Weights of a small transformer language model.
Architecture: RMSNorm before each block, rotary positions, no biases in attention or MLP, untied embeddings.
MLP neurons of a small language model. Each row is named by its layer, matrix (gate and up: input weights) and neuron, and shows model dimensions 181-276. Each number is 128 + 32 x the weight over its row's rms, rounded and kept within 0 to 255. Numbers have three digits each. A neuron's up and down rows have the sign that makes its largest values positive.
A block is one neuron, or neurons of one layer that tend to fire together. After each block is what it responds to, as a language model described it from the Wikipedia text at the highest values.

L2.gate64:117093150128146117100114085097134134128153147100142131052138085118135124117130131150162137139145105148130119140090169093117133164152111089161079111127135104193153146159118133110179093080137128130166088096178107183093143123118137155094127164100098117109212138133121113127121095064122130099
L2.up64:149115103135066179159102099129085168081155127130125093096134124154143141130186123169184145129146088127137121132144194149160122134151131097159099140142118104141144138183083130141114142078167133141139064192137055132119140142131145105119106152144173102087084141144124075150141093088090138143
Pronoun-shaped tokens. Short pronoun tokens (it, I, You, We, Me, He), either as real pronouns or as the first piece of a longer word (We-ekly, we-ird, Me-adow).

L13.gate2:131161166149179046129113128160096147148139122173151150104084096089126168136083162146168173064108136222074112088182147085114133106128137134135153086196165103153077151060096145158101085115167145129143132127102126145121140095109139103086137139112086094141074067100128136081044079140101158157
L13.up2:115160152127153087187109126115180091051161094161113109130108140072143141090138100095055131076123128115231132102126098126185120100109144139094127152146138112124171132099113165134194149142131175143147142134202089087138136141118089111095102111109117161118199141094126093140145179102105128201
L13.gate13:138104192083142152163136125104163077174122133082080132144131083142147109092101142137120137214127112106111174126088120126161114130069127139172126102075117112190109163080144153103146117131141179113141101109054074152147096159144175137122119092130077122099138120111109142172152115106148108144
L13.up13:145113119075131118079100006111083078170172105086102094183123084157102115153137101049124098128110178126117099109082104097137141088204120111123166085118059157181135126147160162149120139138097140133104092101163103153144147098124166185101085107104135098093158119154186091114117124075171079142
L13.gate72:122151150105148145116173079163143153170128203128137150125159097054188144113148113142111166125104128138082103176176106132152088060159154135129115156205106170149093133111141093133125093122121153188158127064171089168077129105132127175148154107110171118121106092138136099153143112150135161153
L13.up72:146098139166087133123090131118163121075087115140139125168136109182109148140083108130159100136119129146123103104095169164079143132129182150141153126149147148141141123105130147146126162120144191131151124163165120113153095117090177141130101101141122104086142057153178079153142121142183073112
L13.gate114:137151105068202141194072126109060099108180075113094115170103185152198126155120155108098159104118107169146112105138135117086144091161185042150116124142081090130108123124152189157107132175117179116091112132187143168126151151073163103111158161112106188097144148115093147147182108158203174081
L13.up114:092100148132150194131121134169107159119171150107150164100123133133100090132109035141106137135127127166087071125154086140128044132108083134179120136119112138128183170081093079067092116176162119152090142112084104140133174070118099123125149143135182120121139072141156140075178180093123141077
L13.gate126:114111160127105143150142145151047075161155092183185076151083165134153181092194178135127097193136103122121075138187077168145102130089145218103145120153157170103057067050130145123134099156114112141110115125134123128100169133148164094117143129150145119156125076127132169160122110178086178167
L13.up126:132158126111206060148122162111110151095175116195144096074105112059110083172099114164093072108107141100083167174137146147178082096148143077129110175161133121158124174121197134114073142148136130178133116140177163196196138081118150140106134138146117109067092104155138141081140092112095078092
L13.gate210:175122140049119150115094106078124136139130165118139120121092108146133145050130125183132105138150168125123109085145107097106133139151109080102130163127085137141161088151162134091173165136151168137124129129136089126124127135095101166141157153201093106092177141133173111172139148086072121179
L13.up210:161112117191111113127121111111140172135149156127067140163065137130109164087148160147165176129127127126113131117121097139106072145132085184129119157105050154172141168145170087152112155098167114162084142131134107155144080054149146060099142139155164174110107096119127131111161136130150150127
L13.gate239:103141129135135142127092074173084123128096109130100137121101162039107116131194104160096114149152077098124117062129139150055163180120137134137142068082138110050121120167141089142129086120134130138147130152124118146177136083109137108132114082119137102163150162147076138146131125138157161126
L13.up239:066171119126155140074138103151068152141079136066045108165131144105120123104059134105117145131120203139148105104126170090104102101160127169156114155164123128083135194099092102136100163127124084100087191119177128106137203100068107144109104110039082175120186155157130095138148101130177106101
L13.gate347:179144127128080134147042138141081133119148128117084130108093101128065115146068148140120123147126139144111102145144143177145182150133210080130094124174136126111126071189092115148119140093100188073080127136132117111153132101117112133138134110207149095073078144143095126117158087113146096094
L13.up347:158135129075096195169111148139122120091125146165117102134095072175079148162087142162109107144148136103096093134136111154190162169149187084151119175166150171206188124096069138093117167116110162084092123104147203143165158072172161081109189153114106158166113115173113153141164119112173126118
L13.gate601:177102133088175142137147148142142184077121170115116155155118154103175117186130140091080088108157158148075088121145109130142128097148136104136232126140060152170139114166105118111184128107109113126126072128132162136106123151172077101209130172091177113155131068133081118163091152146164125086
L13.up601:113125151105157070096154150087122103109094136097078153076178142106147118182140099132077158096151145170122107082099187109156160159090143137157139097111154136148100093122093166104197150123114148170071079102127194082112138078166104189138125103130080062078148156140121097103141127146131067139
L13.gate641:125138038106128137133187166100147139127178154156098106099099143066084158135171065143206123125145152131119149093092192146144141136121145165119111138146081143128122089118134131083140129145142151083138156168117086194102103094201168106141132148132122116140093115124135155107105154161075158117
L13.up641:139167119160109137117089097046125119122155147189152172135111131128124157158109078115146159092168179170146056120110106164105186142164111123131178162117094180152137000176181110111145149101138216107140087111134117124105181132104152160125110122098065117135113148139158166134139128129139119169
L13.gate863:123201074147189163087145077132171145163167116085110140106083119139140153086196186117038105135132083115140091119061113124093133098126128110102091125180157126098145122112100186121120116151146112128082151134120116170146129162106137114185132131098166131126140096112147124149133131106109158128
L13.up863:140155083135105158108122125118075162149140144140132132094111140108124118102153126154112099139128082133148108118099119134136124135155110105117169125126097173083101203060129139143144138118117066161133163118156195150076157065169144174129125152066124078122100131125146094144145136105169084099
L13.gate1004:149116124159128151171131149094089141099121102024187074097147108124117130127126134178144178115143145197151132107139107162133145104135137079167039091135171095098112074154172154162177098133121165138096161183058126138118119071131143138128120141124148166154119094116136150204152104128106135159
L13.up1004:143158120135106149119071112134077173117117093080080100081142109152086117172111091131081112142133116167180148140154156147113103120112107117098090059107157135135129128147148188149126168076093162116141115119151145140099157095164087113130165099160110192162092027092124162172122098099158154148
L13.gate1009:126150156088156109101165165099068146159133100145133161107085076155140150163079181099121102159104091154102107100126142151111141171108140145133150144112101132167137060182111174155123207086119167161179087098158113099122163100111171083084141146107155103123103137126160152160148184078108167137
L13.up1009:140167093117139178110099147141112119101195140142104117129088090185186202091155156154109138090112032107130086092120133126133140093104132169111145111168099110132117068125159147132089070148142126120156120172172137073141084158185164139131110129196096100100185072153163116122119135107172105128
L13.gate1050:116137151219138103185071125116136181076150127110114176123163134163135152054054161123111140115148141105133120144088127136169124175140111057064086137075112217168072100093170121152118176052149095113124108130120112145096138093102120172164137165176052079167114129158167085060100128162175139144
L13.up1050:144126131095129129097111096122076145155106158114129120131132153119106129088116144118113200161111104086103089135140120085134141117147154084073091133089067180146095130155117169126130140158170146171126123150102064206160074143116069162173156146152141112159108119106153149159105143129168174100
L13.gate1125:095159166155127108177083163111094176110075141136188131127099114185145151153157128126120126114118116146108115125119158190154175159114147097162101119136082088137174112114127094202125162158150178112104105152086122082110149122102130113144159128126152147146135122120089127132156124131135153161
L13.up1125:124165122175121133114136155159103088101120080121103109082065164115158134134159175155060157128121106164205081121140097131106114130110149090104160103120113107118179117188096157165111148107163121159174148114136122152134136112049136134131086068147076085146200100127149125124129111087185136122
L13.gate1134:160130096112164117171181184131117130101138120136151092140048112093152111150163075129069138125132099101122115088145143116124101114112108086141126163178115139122164156186139159147133136132136145125148109206118122112122107141114093126109127100187093167141143114153135165136186103075150126122
L13.up1134:155140172151165084183183123102089174137085127078119120140087155213122114189098092150166116153120102132105136089136127122124145143149106182139084119128053108160093151078095133125152097116155139146107087167145112208142159137130089130081103129119120119110144108108170087131139120147163251076
Given name before surname. Tokens completing a person's first name or middle initial just before the surname, mostly in tables and lists, e.g. Robert C., John, Kat-y.

L9.gate95:069114070111149142151170098063106152165134106173105142167147143151131149119158171121142150116064150099091155071158130146128090104166124072097166132116126165143163145118140167152171118209118142140103126099115121173153145134167149104143145137210156149162142154164131147178118117094234122126
L9.up95:132122124070130155134112173153128124166152113173126097116192137111145076120069068190099072190155100117053090083150142138170126136116141131152115156156162082185108114150123083130107128108171106102117170094131110192158114128073092093120104119150099148132155150116120114106092127136128092140
L9.gate430:118157094134072133163059131097180136166125182084161133050157171124177044150116113094107100106102154118130113133106158108109164137169168136143122057141112122204213116155106164132180111156125073158128114126119200124224125187158164105126104091146121163133114126107113154091149110075184125152
L9.up430:160147158084130103102089117107081144124172079137144163035151113153045100090128140101161184080153145167225096121074137139144122194142156207152114124127141187109119129161127130135138085109094146184105168181164160093091130114125141168161107141101222117143142115158171149145138074108166146109
L9.gate724:144143132143126083116123186074185180197151101121103153143163117126094134113098123122130140099136068161120145127139154187162118166166148091080105063111073197163179144157158051155179125139101170088118105175083102160056073164155107164083090152115119113123137140121158122066180097125137144121
L9.up724:087118111163133159118148154156165079153099132104147117107128159124098089064082153142145140128162124150122149142092088176146083088145144143128145186105109125130123184175061088071130134151131100133056142114168142133092206151158140085149124108105134141089140106031140201156160164113158111101
L9.gate1104:079149164141124115116042191111117137172122132075116144148135107140088139104140109082159133122085111141112143150111189160138209098131091151135123146176157186185150158128120131152186150139119130088127100051150178104121099159176102112155115143113133104102071133158100103121090097100068095144
L9.up1104:072116079141136140141174117102119124113137159127111117084161095162118104095108120117111170082089150127122086123111137134144145089090146124175089142081142128180152141143135109139161129069112105141074113140149088150162138122155106159150120137126137152146119115144127122142141105141137104160
Tokens inside creative titles. Word pieces and words in the middle or end of titles of songs, albums, films, books and games, e.g. Gro-ove, Sic-k, Prejudi-ce, Undiscover-ed.

L2.gate1202:109151198131141117154159136133153200081094171164120104111191119065129140121183124137152224096127156126058115107165129134153139118138138075055141152160090129125124131098073098154084127165039133114122122109176097096159113096084143142071090138109132096127144166090093097144125154097150131170
L2.up1202:144147136115121002105087122106098147142116125164099130109108125150175093149157179151160053130192119097122093070151178161151110137074123095139124105135127150114083124100140134129104202120118175113131174148090090148091153109130191145127144146113127105133103146097140156125077128158117136086
Table separator dashes. The first dash of the final cell in markdown table divider rows (|---|---|'-'--|), plus weak hits on sports words like scored, scoring, per game.

L9.gate500:122131175172112110133094122142160163108153137138125119094071142148140172107142121134104123165138204129186152127129157132129102140165073104126142124120118129109145101133126083102107142126126110063107111070139108153094114051098145138117184119140101140158095088103158133148168113131074150127
L9.up500:089118198105173165102120111062184091145086112101146141118153145141166135171167169123105149102154064108090085124161102145101133125103076145088134133141146095105146163125107172068091109160145140120184151135137064114092151159172137158116130117111061053161126148122112167159141127154153152039
L9.gate783:097185142124115086115111148110177100162124159140140134128043171127126167084153144189133115187129101151054134140158134085168168101127183088174094183153073098109116146109178164088183080154128115143129158163143143178129096112170153153088142133041118088146108071062107155140155113148237128130
L9.up783:108160111155088108118057190122100169150101025150143097107102128163141112135127125154168120170118103098084122186147152141147171139164091132199104122095183132152118177132107147082157073189122206150149132136107176185142112111162173122121109110112084142045104121047149119136115064138132135107
L9.gate935:095119098149190122087118157139122153199150093056165126153105151135147112104154136077078088157122137134150105122183175092109178145107099047149148093135143108180125187130075113181204130140124139075104142137105142108124130136128159086139066113114169167141163052149125233148143117130109176134
L9.up935:117059094131120139118123198132163149083204122104151156124187153159102111132129102110179176113125162145145133105116161146136155114122156141179153133132158110115147153122188112083149149205198172161108166120096066165151120147090137119109110176095144066127125128117112134094165111112078118137
L9.gate977:108139117092114085150107138068130090172084165102102128164109146107128116133102163141124124170075151126095170123089089118098186103111166125125130100113103132151149129134133175171124056159181120132123084110079102128173065094160114206109160157214134156171191163118119155134110180120055160131
L9.up977:124140136086089149124090079110149152109106147092135073150134106081117133103089099143181142140119108141138147161108095074149227122104146207168162108131173081133139164110109133144183140123106071172162157087119123182137133096150160176084149157140141116153177092128139131138159160184143146131
Markdown table separator dashes. Fires on the third dash of the "|---|" line under Markdown table headers, as in election or track-listing tables; also weakly on hyphens in dates and compounds, such as B-cell.

L13.gate10:164153143142064119132145179119159127104169150124149138142163134133133088172156120150127072201185164157081081120115141096082067137140172167186093131101167133098120104163156120154121100104144138153178111100126125190199150126136099142106110094158136183160170071066119142112127158095105120179
L13.up10:116129140139092110154113130107121142196125140129124146119116107202094180091167120191108071152109130163105164115151155106107136114153145070146130121137113058163148099153111131148114128119115128142087119202110121126099115109144131113152132196121141140183104064133082199106174143138104101124
L13.gate145:155151063144119133110150175138132077151081209137179115153111060122122115114151109149141124174171106163065146102143176120152177119090182104142087181108131138158145143149104133055152102150123124088158128134160125150122089127187121134190162155146146084204103165083106119092052193136153143128
L13.up145:149163047146154128095112176183102096109143110120092162105130165120095130099115189170111171170059155185156151151092151114141153077175124125115148134149141117123184099079172175132195105158160118114125142100135184152116066101183133143169131143116163100142124144130092159127131097130114148127
L13.gate459:102122118110159142116157152125120055141114130159177132103103178145127195117124083148159133117142163167075070140149164125122152147145145101135089091101122157173099118122131152133155140140148154145092146135111070133128111155138162152103080173120127115165128102083131175144133188154115141155
L13.up459:163138143152135155107100117082150114103140107092092117125148097155179118140117141104171110181141143114104111097078145128101188113117106122163126117186144152207118119138117092126109085113110156139099121058127143142123140147149085087152076165095110198146153168070103135128193130192136143133
L13.gate527:129095184095148136123133110087160187170080135173100201117144154123144091063141113132128139160092008187120143140119120133093163108115144142133143099073132133093181209102141179112134184158142131108129113117162117158106127110084157115168137138197099101152127106130111117160115149103207055108
L13.up527:139057211133126120122137210136169189074108158163135142127096185103105092109137111128168137084154095158138164108096138140120113081097094138130237113145140094110175173127124124059136121132096079202106184098151110101148113160070165087092160103151109089132106108142090114136131117203146136104
L13.gate548:130171171166106158166110074123088133117144152099105131112116132169111085144129197176105150187110139096047138126108122085126173023126077092120105079161141154112135179157122200107094131170154168119136133160118184126181138123104130120120111175124115130086125116165129073135147171087087087133
L13.up548:135145102131110158159096118146092098149087095110103134134165120133161100108139162202099106100116153134076184126131079119098142121101113159121094131077142134076144102127123107137182116165073183113213120166149100115154161147137138116130160085096139092126068103131111117170143137118156127205
L13.gate552:126071146123133139176110071114113114089129171154144152096146122134076147147112157168109105146115191126164119094153127134130082075202066190121058133091106120125148101132075155132124115107130140106175122140069148148097157138123134115138141117147138159162118156134127160124095106153101090131
L13.up552:172186112167121193119114107102118163150093178172130123097083136179113079143140198165181173112148148152153137106126132102160137108085155118097145132080110134160139124143133148151115142135163143167120137049130184129153117202089140120125106117113143115155190075190150139137067147180121067076
L13.gate569:098111130088121125163115095106129064111171164123139088125153024141117118112135155066129123162196143184193120147107140092170117144103120145074109088165094080092117169112110154052144126113128139092120086161079133085139155122117121162153221130170137084086114185154066067154124101209165206111
L13.up569:162149177139192120092057119121095135160095105153087151132144088143165138126150096137162109168102129172125107135190104108152180087123105137149162126135080126145096111218194175109104153173105137107102084166144148154119084096115107105163179110189187129152068153089119089133079141059153125127
L13.gate669:117124171089061121110120136169121090194123082106195185096173165133096178093150170180118130151140164122123133125097124190128123100098124071136156149133117135116104155144127168135079169184109156094131127121147149114120138052124174115101105146107136152119173129102143074141093165156173091071
L13.up669:091108085145179111128147156132122132133132100093140159060146153199122149108108096139145085161099135170103136105140179115059127088117092129087192102091136088127178084141122146126150150141141143101120126138162118140102107080167179122126066152179119108181118094049101102192148117134112158148
L13.gate768:053088114103101124148118132151152128134115086085097171118157128167122106148094155167130070108141162147126145150116120180119093174142117122129128134123133127088089132147163216112126109111168152153162074090147165112156173122168106152123193152168100153129115144122172101136114145154159121095
L13.up768:074148125092152133089157129099118089173163126106102175128122079161108094060078138141121156150123174129141131107126116180078119127114160194136159080169096095148108146106165142142109148121113091141108095060124148103176162165137116139087107143106127104159103120116157145098108093156130124085
L13.gate789:125177126154097174138093140139142105156137173189069131107066124115172124104149161114134111099183098119056124120152064209139102079091167118136150175132166175121090176119081089135214185145151110113142135118126102122151117143103096098128141087121084069113118137133084134185158104139154132108
L13.up789:131097125089199135129117088104152105135097089127177077146174146155061120161090107191139151167107149110129107134125111105086121099107090153153122124091114122160114151143116124102129097123112059117128136121132126175100095128141071075051145120140155156178081117146156143139131093139139155166
L13.gate933:111171121111154099136122145166180186168170136140128072127142147186116131108207136141127099159026164094193134175137132136114110099151097095102155166069086159146165197131132204086147112118133113113119118085144093166150098082140024141182116191179116110110120139129112119093081132184139122157
L13.up933:113145109091157123064148151165157075113177140119173111134160111117214075119138119129112152199066134157160172132138120120180091110041175113100120110132100128125113153119146126155167145124145144152107114132052158070120071125108072144172163116127094131153110119086181083154159135173176161081
L13.gate956:105091143118103183129073127163141119134089120165141124092138156125125139113121095127125161144106139136154153125140126136139138137146138097126095111140152073127101049117085104127147076133168106130195076078139157136148098137197090110124131158141085052138188107153099064102141153105088186133
L13.up956:102130115131083091145161121113134120128106021136077127130079122108115122131195095112118129167137101176124145087140094093135116126102164127094102152180125114139107138097085107158130089164120092151182126158152136078146178153080094153168153094176128141198193137114125119097095086164126136145
L13.gate967:142154101092145116132062068132095097133115117107110187106086084135133085158141086148118136134081147180166115138102133098154073174101127166077123154081122157142118103167158152130139099167155129127151090125098133155206132182119165159119127175121092137100117131149143104100142157122184091136
L13.up967:123147142155168145066147093132150069074110120154144115180133128170036156161140125183180113121150118109127127157150113153127197146147115132068086130114091134104121135094215171116140119144174057121115140111098106093140175092129086171107135147135151138162145119191212115087106166195181114094
L13.gate980:143161060135141209138142122062107209092129180115120111124173153090142095152146166155122061135132125145106133091131121127163155084124137115184072064182105101115162204128128133120093192160089183122162118143135125154181153169100080118119154139122118169099154123097103147088105174076081171164
L13.up980:136085193075122123165122094162115121080106159120139166119123112093107093122105174156151126129127094164174162135145124063139081098124176088129092108093114085057124227166164097117084132142139078159122186078107104112158114095173097192079137132211122111151099166042172049125115113157122163135
L13.gate1039:141167159194193080098124129164088143102117118096129161123160172124126110166057096119092136131170130141105165129113112099158106148105121117039086097159155092114112156125133142124138158114122138168120117137068154141160168080172171130161129092121109098118081110151135115124158128076136167117
L13.up1039:109124071089155145138094190165104108153126062114106118107159198144124112148145146108116132122178137103153113119147119094156187134103159103102098145130146124170105109134141126084108102071131161118089088081134104109140128153143167110103089040137099080180126168137154108107104142062128131148
L13.gate1101:069131115232153116152156080153138111158131146186139169110155111108120168108108105135200123115084162173129104125097097138098128155188113091145140113126124098114179127099136082103080111178130128133142158165078113093156147137122158143151118154113093128154154139101176097095125174163075143185
L13.up1101:173139121160160129089061124104159146115070135146090143132136100132142154149076124113173092172156079110130065112115092151141156113117116107115129142113088210161125138102178079043123143076137074180231219174151139060172142154134127094047126159174147169041071213077131101152113121161123194104
Markdown table cell filler. The last dash of a |---| separator cell, or a blank-space cell, inside markdown-style Wikipedia tables, just before the closing pipe.

L13.gate74:127171085121125133153170149146107128151144071146121133195143135123135152137140163198151054185099126155122109080065169123148161134148102176143149130139101094089111091100120156183130127178116126153128154101116128165146099153110116131162174073177107165160180120093114099121113089095122045114
L13.up74:106106178136134131125049164104110097122165111107090165146122173099141089162141056150128148132102135157153110150111111123214107129118176114045112201155142173146140100165125162174120132156107130126164098153118117142200145099154131191156110136127166147098248076115071186091106121115151100139
L13.gate80:084077128159129161147094099055121161170106123184137180170177133105151152099108114122124199128183117136112105109122140133130164157124150118151199134139102176119150088115100085120098166173113132088162044108064136091107100123156219154111109165243108120061137179112121155083159103119118118061
L13.up80:097149106113062148132096149091146143170109098131143172123162133101145105072116139133112118128154163138083134183140128124200188141097149144149113107090045085049145139100108193175195117134168136140095099122190175111176149107138106120094112181102120089133123138123132128146135139095074057154
L13.gate149:145089150148136112163102125087161121127118148121087099082099146187123159146170168155138138138184158092175127085161124163150105128144119109132101131115117116208097122190157081156174128125196186134129121141104143177106058177162163090122109175193125166084111177168131132143050103094120132143
L13.up149:140128141143109096101077094132115123068146092150168170123117132117112203126118155128119119183135174090124097071151159161121178136119115134150162185132068135136134113087127095160139062126162132151100171166139164096130136088146114130078142111089097165145160148120157193107054118139095118075
L13.gate277:093164171128132099101138116151157124095150071127131122143170110110117071123139177134139100142152149119129169180203158110136108144174109046138155160150142102143185135124065083114096168186149104119148076108090113159119119151129113099138098185153129179120155060114133140078103162127111103178
L13.up277:112118162102143102131145102125185128081163114116147119079149074160109131105144109111159103097135125104112142160131155126124108077178163149123199162117094138098131153154132199135128146137146153089096112161123083129179066180132120139167132161116128090120156159106132157080088105109119138028
L13.gate434:255074107149073127189133116112143113113135090129104144081181124131165117152135086114114102106189101162160151118097120134172202166170114097149106128107129154145140114142107144127091161102137103118156163158094141089104127144102073166110114144141133137105140147112176125087134113162178151163
L13.up434:110148064132099075136049121111191158145114103090074157150127072074135160199130116075104178150093122169137084126140170126106167150215147167100157111092130120062159121095147137156115098098149095153121196081165202163114090171155135108110133192149108112077176058113111100106110090156108124139
L13.gate448:150125153119146115104083171070129166114098086125131121114170166129122109128070123059134101154094160107129111106137124145151187156172116065117097165153127165143168123160142109077193129160170091149095143134146107110146163092112073099117164098140128122116111141130166144145138117102086095132
L13.up448:172118117111102144213101160148115113173084050172136167140154121102132139108171144128106106129086131089139121070098127096109094184146167171159164143170138166133120177115189043094204152131111126132162122191075115110098126117132133042117151115132106095101117120143159104091139101113107219134
L13.gate453:102117130115121198156149120114092123102135173177091108079148123075107062118168107188117089129143164105162084159103122108116141116147133128133111138102101144106060121086145141141103124098119101116101051153109114183097144106154120153131121220130113107169162169106139105097185168140055160177
L13.up453:148157117078178138146149159095068087130160122126112134083117158137123111093161176164088062139168154164097094108108147153121106139079132116104088160082178100161143140118172159119148119151141105162090068132134126115129157156163104199096083138112135076166157123113139137138145097104148091106
L13.gate470:119085146165045176132150194138096109128072082082085195157163131158129113156213116178070129115120169143170084151141123149143203150112174134123082105099133153136122112113102124184134135094095134102073157177128139179097117162144126134103117113123211117077141144080104166109080133092146091095
L13.up470:082175177159143099163151127065127188154134136153108156082101145157149091150129132087059096160153104168131149115127112133128118138142096106125115115120177100125154183107172107170172146139120127163145131145120141122094117173148105173133145089122100144117184120184096101139103102084161134160
L13.gate502:091134119164139104169126129141099078134183147114110161145148141133135209127114176126129166184089109151170119126089178187163174150126112075126130109134118113154183158079101140146146122156155127178120059208144136136142109154147116108100126138108124114105186155086167181148138049114092138157
L13.up502:133096149127106106166106091173102060156141109141179232066131161166107136151145148057128119140133107132116105119141133096123135189199136145094145185154151147115168140132127166127166109145192193142101113139140120141072112182149164082106170136154145133187167101143141170077111121135188149109
L13.gate580:134164090198142152149153139081060137161171197151102124122160202143163166104159120156181108121129175133081139097141115123166139098127095118104105120109068122131152198143105150116179057145133125132143097150124182191121135117113185160083141100189105133086139152133133149110108128190131115149
L13.up580:122112157104080100134164142140139116130128165143147115100170189068047169143127104159157131172065137099090134152151077100102101142102179056164096078127096108137153110082129126159121118139126113176090144127162096203128139144136092139076134144162134138125125137126141080100155149155112120104
L13.gate581:153208075128105131060126141145100116188094137105166132118137114114107095137073133128148115146129132160130141153146144097127158117156179129105127108124144210122190152097119166157213152055128075107128093159126124156075146143151086141073116118162075164083129096089174167152094175135120094130
L13.up581:122129106150121174098130068118092128138105133161196122110120156088108102106177081084044168141103114118143096176060170190110110066155097151126103103112139100134195095144192149164141041083133069148137174176160161131106128108125119146143144142108152088117145163095101089143132122109121141178
L13.gate838:144072174102145168220101172120131123145147165142087113127157110145142183145176121126109094055175134143070139188096131106113143121056153132113119209104099140124194112144134106130131132128093151141123113151062086129132148178155087153086128139189158161133164095071145109124075123159129115116
L13.up838:161067187213127170104094073146159137204139189136105073120131115071183158111038115148131074127107133158157152148194134127172132092187207147118107139145150182089177119113146136128111075159135169133110134112148109104121132099130133190083141090143122108145125089124122139116133118152128138137
L13.gate1065:170137165145124080151130084116123143156129098157136133103103085145121185110116163146093096147100137134195146127171174086182070089133110064146062109107101143174069107117138072098120168127173162089158098119083091143157074074133099175122100097180146123075153117117223121132175154107137086067
L13.up1065:151086113130100123139115111103105122123092153132072139116161068095090169138156157146105114131108174126124146067121178086125152155131106093124183160161108174129181173121121151107178146049085142151118127065080130158156137111080130154159136127175128133141157162166114137144156078168183131091
L13.gate1099:124121107132094149129184130106176144106096138113169154092154102130141117166181140101160127142141134112143150106177170163130173079122127057129165172128112130103188122121094097168181180128133120166100146087097138189140116153150043115111142148147090109112141112136152089085105145181155099109
L13.up1099:143134078144091130119143084116128120133135121105131145125091126140136096141183112074053118137061105128100108146153190168177148143146092110166088135162081127179152106130107172156175138128196101108155072138132126111127133116140106113124107168158134157104163164101117176151102140160092144078
L13.gate1162:155174142149100089117117136148131144139166130213152142143112076135124129084138110130113136045146180154162164135135149113156129124161160072144153135104126121111172164057069132153085148155143108140146084114173167134133118050128130170059120130119150108099100050136121139026103061165119157159
L13.up1162:121130104119183190194081095141124154153075161142133193120160157118126127095173179135129134155128151101084145174141146060158179119160212143147124134087126101163108094109135150120176164138133145096107113125136136132177156169085151152066086122061149130070126130138123213104142090201123136094
L13.gate1178:094172131101131089179164096102138127130162149058125111163167141087122130166152070140171147115109113173145170135094145119174081136099117167060092115119079172141147134127135187125210128139091117118105126098033057149094111120115107065143121092115098092163093094140178120153162139080155103155
L13.up1178:066104069105062131125121170162147091100111123087105147139124094078136156081127133137107100178101141104151138110161153154126143121137129050091078137101138120173218132138185130143144077178105129095172121156147119180101119138081104176048120133116149118078111150136148113134103119126169124120
Title-start words. First words of song, film or book titles in tables and track lists, mostly I after a quote or pipe ("I've Had Enough"), plus month names opening sports-schedule table cells (November 12).

L9.gate80:145098178168135121124069152142126137133124079144098096130132134188152123080103140126131092151097114142085147120139123156155148122136164110170107135125116131161108125100123114187165161128156150080121178149112072116120132127100126120157190131099131198138135083126113098157170119145156172194
L9.up80:093176153134146178088123145159099106112112111117093070128078108086179150087120185113038149150131139122173101119089158081113098156135160104176108135123129154130191148137148141149151167152134151123149106153126083084129142170181153146143094136105129093137196134124120113178143118157097094105
L9.gate183:134118063098132174153124123155122126157128150081164116086107070160121065179104113132137105157180159098163093116132183144127168119140139089109155098123166084209121104135133155139072103088107119084105145102170112147139119149163128162118133093133168141091119106105150086183119139124114117149
L9.up183:093161106100103230145110071087168108103182048122151070122084097106157152123149110156103172114143064145133096103143144163162144160148196130118194108142126118141140155134111143167106125118142081085145111147140114112134122101173104202150151141170133147150123147118099132131106145129074075169
L9.gate468:064123146099123152084181127113131101149176043125097124134120112101176150131092189128106090150156121144120137160126114120141135104115135135100115187175065106178126182091091117116083132132099193090077133168116136181162079108134115106105134178082103105079140140106131136076111101140149073105
L9.up468:134122095117136103115070137122124098110111128128169162133127110127161148162100153080099082132157148135136130185154147130129133136171042160126164182172148138122185042115153162106131117143117179140134117133156159163177130142113140118034103096132112110095142151108113150130177102094173126170
L9.gate1183:078105140110054126143092130083122142107125109115148134138119199122141171129154098122083099120131167154110081131155095146171140178175122072160117171082148156144141110140183157099150156171092091080086142097077144143117135147175157081079117120103168146106167127106131149175122125098149184158
L9.up1183:103123148125126145093118167083096133096154168107112067074148159135117175087136128143139148112161118133073158119145137146121149168190170142123126063176095102124119160082049134129131147129128136150129148150072105137133129138106145132167112089109165067115107133081134117063186185207122177127
Person first names. Given-name tokens or their final pieces just before a surname, mostly in Wikipedia tables and rosters after a pipe or country code, e.g. Chris, All-an, Col-in.

L2.gate417:105133142152154132170200132162126125191146136175084134104155110132154106128113113130167092103098108117073114073052162159140136135155105141103126143096112123115133136116097141062180095169108134091119142171135193104150149122091084150168157155096148122114066124148107150084142139158157110107
L2.up417:084092154100106150112131126104111118163123092136158085176157139091138120083155049135166060124168140109116120116114101100075074079132085123172116103049130104083127123101130090202104118101083145111069132146128098172181179120107105165108181099097160148071089113089096103115111085141091147101
Start of multi-part names. Periods after initials or abbreviated genus names, and first given names, inside multi-word proper names, e.g. M. muelleri, R. H., Michael Morse.